From a checkpoint of a small transformer trained on Wikipedia: width 256.
MLP neurons of a small language model. Each row is named by its layer, matrix (up: input weights; down: output weights) and neuron, and shows model dimensions 112-207. Each number is 50 + 15 x the weight over its row's rms, rounded and kept within 0 to 99.
After each neuron's rows, "fires before" lists the tokens most often just after its 100 highest values on Wikipedia text that the model never trained on. A number after a token or word is its count.

L3.up578:44 40 49 36 48 72 44 66 42 37 34 52 25 52 45 32 52 65 62 47 44 62 37 45 21 31 47 50 44 60 66 81 45 48 64 65 53 51 70 48 53 47 45 60 44 43 46 56 51 59 63 75 52 49 78 59 87 41 58 47 57 52 35 55 27 66 23 51 50 55 66 39 20 51 55 32 52 52 78 48 72 48 53 65 28 45 31 43 39 77 44 55 59 63 29 49
L3.down578:60 44 35 58 51 40 41 55 86 66 39 18 58 42 67 77 42 55 48 32 37 22 35 45 26 66 36 47 48 54 36 64 56 58 40 16 70 56 36 43 47 60 39 31 66 24 65 78 70 36 47 45 58 39 47 41 68 34 28 49 38 68 45 65 18 49 68 63 26 64 42 37 36 26 44 34 43 49 49 42 62 50 48 50 71 55 53 60 41 26 54 64 47 45 36 58
fires before: " " 65, "o" 17

L3.up1019:57 38 40 49 42 28 73 52 62 40 19 44 64 49 41 38 60 68 41 51 56 60 58 40 66 59 06 24 34 36 51 50 68 45 42 42 63 68 60 47 65 47 12 58 31 37 53 64 47 52 27 66 62 44 34 41 41 51 59 73 57 41 37 23 38 29 57 59 48 61 62 29 51 45 33 47 52 81 39 63 79 84 39 55 25 48 48 56 57 53 49 50 57 43 23 52
L3.down1019:55 33 37 39 58 53 54 51 20 36 40 76 49 44 46 46 23 30 63 57 31 56 25 78 45 57 52 80 73 69 71 48 63 68 53 27 28 42 59 54 40 38 95 52 72 45 38 44 63 39 54 54 49 52 49 70 49 39 35 49 46 68 85 36 60 80 72 26 43 61 47 44 50 49 47 24 93 37 51 86 40 69 36 48 52 53 43 40 48 62 68 61 54 50 52 21
fires before: "k" 12, "d" 12, "n" 10, "ed" 9, "e" 9, "ld" 8

L3.up871:53 38 29 37 40 59 49 73 50 62 26 32 43 75 41 62 69 39 35 47 38 54 70 78 38 47 26 58 30 39 51 72 77 51 44 59 54 37 31 49 59 56 45 51 46 39 35 45 45 50 69 44 66 66 44 40 69 69 48 47 34 46 41 71 49 82 44 49 13 16 37 54 00 63 30 62 55 39 42 44 70 53 40 63 27 66 68 54 48 56 76 44 63 56 53 56
L3.down871:32 48 56 33 41 58 51 59 64 48 49 48 43 45 54 51 46 58 46 35 54 37 49 45 36 56 49 46 20 72 68 37 36 77 62 07 46 41 51 69 45 65 48 34 65 40 74 55 34 43 55 19 39 64 70 62 60 43 30 65 17 29 63 61 61 62 72 65 48 42 55 37 75 59 64 58 43 23 45 55 61 57 78 56 57 31 43 58 33 35 48 74 60 36 50 71
fires before: " " 57, "e" 8, " J" 5

L4.up72:60 61 28 58 89 47 59 39 40 64 66 53 43 24 46 39 55 74 68 47 52 32 49 50 46 53 52 30 30 37 73 66 68 12 59 50 57 31 46 84 75 64 38 66 49 43 23 37 45 48 42 58 47 46 73 49 53 45 33 39 55 55 56 59 39 46 78 39 53 45 69 65 44 54 28 62 54 66 41 48 59 53 47 65 65 57 60 86 59 88 58 68 49 71 52 23
L4.down72:10 75 37 36 45 60 50 44 24 51 61 60 52 43 46 31 42 47 37 48 74 45 56 72 45 57 74 59 62 48 40 71 41 73 40 59 55 49 53 41 30 44 60 81 53 22 53 52 48 35 38 29 27 59 58 41 70 55 48 42 56 56 67 48 60 45 51 48 67 59 51 73 57 38 11 68 69 45 27 36 25 51 81 25 48 47 31 52 61 26 41 52 52 55 29 53
fires before: "er" 17, "e" 14, "h" 11, "l" 8, "ic" 7, "a" 5

L4.up651:42 38 53 70 63 66 48 55 73 35 48 49 07 51 52 52 52 72 58 31 36 56 44 38 43 60 49 60 53 51 65 19 36 25 50 65 73 79 53 60 19 59 46 49 51 25 32 71 66 34 28 66 32 57 70 34 73 23 49 53 57 37 50 36 32 54 34 56 61 36 31 63 37 36 49 93 28 47 66 36 67 61 46 22 27 73 72 43 46 58 62 43 52 48 60 43
L4.down651:58 49 45 56 48 64 52 50 42 28 39 55 75 21 62 49 53 37 72 38 32 40 46 45 62 33 79 50 30 17 60 29 48 51 62 53 19 37 37 24 57 35 40 42 50 42 80 50 51 44 54 72 54 71 70 61 34 39 50 30 73 25 47 26 21 42 59 40 30 36 44 65 60 55 60 51 76 23 58 76 38 58 47 17 55 62 19 28 95 51 37 46 53 69 37 34
fires before: "k" 15, "ro" 15, "e" 8, "od" 8, "ed" 7, "ch" 6

L4.up92:35 58 53 39 60 64 56 37 49 74 26 08 57 47 22 48 68 50 56 54 38 44 47 57 17 40 46 47 59 39 43 71 53 43 34 63 52 55 43 69 35 58 47 46 35 68 38 69 55 71 47 48 35 91 66 41 58 50 26 60 47 19 80 31 36 65 50 52 41 66 42 59 45 28 72 66 43 64 56 61 46 58 53 53 66 41 48 24 36 68 56 61 37 63 50 50
L4.down92:50 52 52 42 41 58 37 64 41 57 49 56 49 36 26 49 46 74 33 18 37 40 45 54 09 35 50 48 28 45 50 33 57 44 32 54 45 60 39 69 73 34 27 41 40 47 33 42 53 58 47 26 62 83 64 50 61 50 73 48 43 45 49 45 55 88 36 54 50 28 53 42 61 65 55 14 66 51 67 43 48 73 73 26 87 20 56 39 25 50 37 75 48 41 44 42
fires before: " " 52, "e" 12, "ember" 8, "i" 4, "ame" 4

L3.up382:53 63 44 56 56 67 35 23 55 63 15 33 50 07 56 41 72 49 50 46 59 18 46 61 39 41 44 50 36 32 23 70 48 59 74 53 46 80 53 69 21 43 68 64 47 54 56 56 52 56 60 43 64 67 43 14 56 39 20 24 09 51 25 56 43 49 82 50 32 46 63 49 46 47 64 33 46 29 49 33 53 71 48 58 65 35 59 38 46 53 50 59 30 44 39 59
L3.down382:32 53 48 61 33 56 35 30 41 62 53 36 86 52 48 56 44 69 59 25 57 27 21 51 41 38 54 48 19 37 21 69 45 72 40 37 34 79 75 59 46 53 56 16 71 26 34 46 44 40 42 25 48 48 61 54 58 39 23 48 56 46 80 71 57 55 81 47 34 41 55 54 30 54 48 28 21 51 56 56 58 91 32 72 86 29 72 22 35 41 36 64 39 51 52 52
fires before: " " 68, "y" 17, " of" 4

L3.up837:39 22 62 56 48 55 60 54 63 21 47 40 46 43 40 46 35 41 41 61 48 16 47 46 59 66 72 61 41 44 31 56 91 50 55 21 50 27 36 32 49 55 49 64 44 36 71 52 47 65 68 54 27 66 47 42 63 38 49 59 54 40 67 55 39 57 66 54 49 62 47 44 36 37 68 32 47 54 47 53 27 73 62 12 74 38 70 35 78 37 50 21 58 51 44 66
L3.down837:59 26 57 00 67 43 39 55 42 32 55 36 72 46 52 48 45 41 44 31 51 17 41 63 37 50 42 74 39 36 51 62 92 52 64 31 44 60 43 47 50 64 60 80 57 49 71 72 55 63 47 49 32 58 86 46 68 71 43 46 34 40 56 50 34 41 34 32 82 48 57 74 45 47 68 41 56 35 55 60 56 51 40 73 57 44 38 53 16 63 46 33 29 51 46 75
fires before: "ich" 23, "o" 15, "ed" 8, "s" 7, "i" 5

L4.up201:22 54 57 43 20 59 16 53 66 41 47 49 41 22 37 46 84 53 45 56 57 42 24 58 55 71 46 55 41 56 40 46 76 74 37 65 54 42 63 50 45 59 39 65 53 32 28 50 52 47 64 40 65 46 85 27 61 49 50 38 46 34 70 47 54 57 52 59 65 56 44 56 38 41 26 62 43 44 51 61 82 60 64 51 75 39 57 29 36 74 34 45 67 64 41 54
L4.down201:44 48 70 67 48 36 44 57 60 55 40 48 54 39 48 65 38 55 40 60 76 51 44 49 29 41 28 65 46 67 37 53 71 62 30 63 42 83 57 50 35 47 63 41 65 45 76 39 43 58 52 59 48 42 61 46 61 36 62 52 72 43 45 50 40 47 38 55 63 56 70 22 65 69 28 42 32 72 71 56 43 67 47 68 53 24 67 50 01 31 39 64 42 61 52 36
fires before: " " 28, "ember" 24, "o" 19

L4.up105:70 45 38 58 74 38 67 19 68 51 39 56 51 46 35 29 29 63 46 60 81 44 46 67 36 61 24 55 42 29 51 24 42 48 58 32 73 56 52 69 35 53 44 51 51 52 71 22 62 27 66 64 40 67 35 45 41 33 57 47 47 43 47 60 44 57 30 68 56 63 60 49 44 13 16 51 40 51 39 46 47 33 48 74 46 74 42 61 65 78 46 32 38 46 47 27
L4.down105:44 60 46 45 26 29 63 48 51 40 79 42 56 33 56 57 24 21 75 44 32 68 37 56 39 49 31 66 93 60 66 42 53 70 77 56 41 50 35 48 51 51 28 61 78 52 49 38 63 38 42 46 04 61 46 59 42 37 46 65 56 17 64 80 56 45 45 54 67 46 60 57 61 57 63 58 64 15 70 56 49 48 55 39 54 56 36 15 58 61 33 48 74 46 38 17
fires before: "e" 16, "n" 12, "ing" 12, "g" 8, "ed" 7

L8.up943:61 44 43 30 61 54 43 51 05 52 60 60 49 48 77 28 56 64 28 68 51 34 34 31 42 56 27 74 39 42 50 53 35 27 58 67 25 50 31 32 53 62 51 77 72 56 53 41 46 55 20 66 63 60 47 32 33 38 45 51 61 58 45 53 43 62 50 71 59 32 31 44 24 50 55 52 68 58 49 53 32 33 27 83 45 26 74 65 82 45 83 40 57 80 38 52
L8.down943:18 61 23 48 58 82 47 46 71 68 56 07 59 30 84 55 26 66 52 39 60 22 46 44 58 65 53 40 58 63 72 51 20 46 50 59 33 66 31 57 20 46 41 57 33 22 58 30 73 34 42 55 64 44 58 49 15 49 47 29 61 59 61 36 62 49 40 37 56 50 55 46 52 63 34 50 64 50 61 48 39 60 43 35 37 41 50 68 57 37 49 67 67 47 65 54
fires before: "n" 34, "ed" 10, "im" 6, "ic" 6, "h" 5, "an" 5

L7.up98:48 49 56 15 38 34 79 51 56 33 49 58 28 25 23 51 34 65 28 33 59 59 54 41 28 57 32 68 60 60 51 33 58 57 38 48 32 62 46 65 48 54 24 79 74 69 63 59 88 56 46 54 21 76 65 45 61 58 36 48 37 38 18 56 51 36 35 64 57 39 57 40 38 44 36 49 55 70 45 43 67 62 75 49 58 51 80 47 41 49 61 31 50 63 40 46
L7.down98:45 25 44 27 33 47 41 49 47 58 59 43 58 55 41 54 45 24 36 53 45 51 13 86 72 74 00 57 76 42 76 55 62 73 57 49 78 68 27 61 54 35 22 56 74 41 74 51 66 48 80 40 22 33 49 38 61 35 39 47 19 54 46 39 55 59 45 23 65 27 53 49 44 48 56 63 55 57 64 58 45 54 51 61 52 55 52 91 73 56 35 59 68 59 55 69
fires before: "ed" 21, "ment" 17, "ic" 16, "ing" 9, "ive" 4, "it" 4

L7.up921:37 43 40 24 38 59 57 61 63 67 63 32 70 44 48 26 59 53 48 52 36 29 42 55 50 50 67 28 54 59 54 22 80 58 38 30 68 36 77 62 37 97 70 65 11 52 62 74 53 46 46 49 57 53 45 29 49 45 59 53 52 67 59 57 59 66 43 44 59 75 33 38 26 42 48 54 52 42 65 51 41 71 72 45 25 55 42 72 48 55 24 63 59 53 44 60
L7.down921:67 72 55 24 65 56 29 42 48 49 62 32 53 25 54 63 85 58 54 66 53 33 44 36 25 45 34 44 32 48 57 55 62 45 64 29 53 47 41 64 41 73 50 33 24 67 73 54 45 66 38 55 29 31 63 53 42 57 41 56 84 52 52 50 35 52 45 37 43 40 92 56 74 80 57 56 80 59 48 91 43 51 55 31 46 69 58 43 34 23 48 73 37 28 71 44
fires before: "o" 20, "ich" 9, "y" 8, "t" 7, "w" 6, "in" 5

L3.up973:48 65 38 37 48 50 69 52 54 35 37 20 75 61 54 56 10 59 61 24 35 57 41 95 74 72 43 62 84 72 40 54 50 87 64 58 83 30 23 55 34 36 73 62 15 39 64 49 69 67 62 62 62 48 63 29 47 65 39 44 22 56 57 36 59 44 58 56 61 38 50 86 37 45 40 24 46 48 49 50 50 28 46 66 36 43 50 26 42 40 58 53 48 44 51 33
L3.down973:18 54 45 40 65 62 40 34 18 56 54 67 48 56 52 54 54 43 52 60 65 59 44 27 39 63 56 54 25 39 49 67 72 29 47 41 43 71 31 29 35 40 53 44 16 53 62 49 69 64 58 53 60 33 55 79 35 40 28 41 64 49 42 37 58 33 24 85 46 80 60 56 32 59 43 40 43 44 59 36 75 45 57 64 53 52 63 48 71 43 27 38 80 55 61 65
fires before: "l" 33, "n" 11, "ed" 6, "it" 5, "art" 4, "s" 4

L4.up208:74 45 53 52 50 74 26 89 32 51 19 55 67 50 57 54 57 58 52 27 32 48 48 56 44 60 39 28 54 39 49 62 30 43 67 26 64 32 47 22 53 44 64 49 64 41 51 53 58 42 68 57 62 50 54 52 45 52 36 63 32 57 37 82 39 84 76 71 50 35 58 56 24 81 37 28 67 41 53 48 59 56 51 30 39 50 39 53 65 29 64 25 42 67 26 62
L4.down208:25 64 45 18 35 90 54 53 30 55 68 48 64 39 36 51 38 47 65 53 55 65 50 45 46 79 34 77 29 63 61 59 68 26 55 64 48 44 63 66 35 61 27 56 24 46 56 57 65 39 50 50 71 30 67 59 48 56 23 55 43 58 40 72 30 50 58 56 62 72 23 43 43 52 54 75 72 43 15 42 80 46 30 55 52 66 50 47 55 57 32 52 46 58 46 48
fires before: "ust" 24, "ed" 10, "l" 8, "f" 6, "t" 6, "ut" 5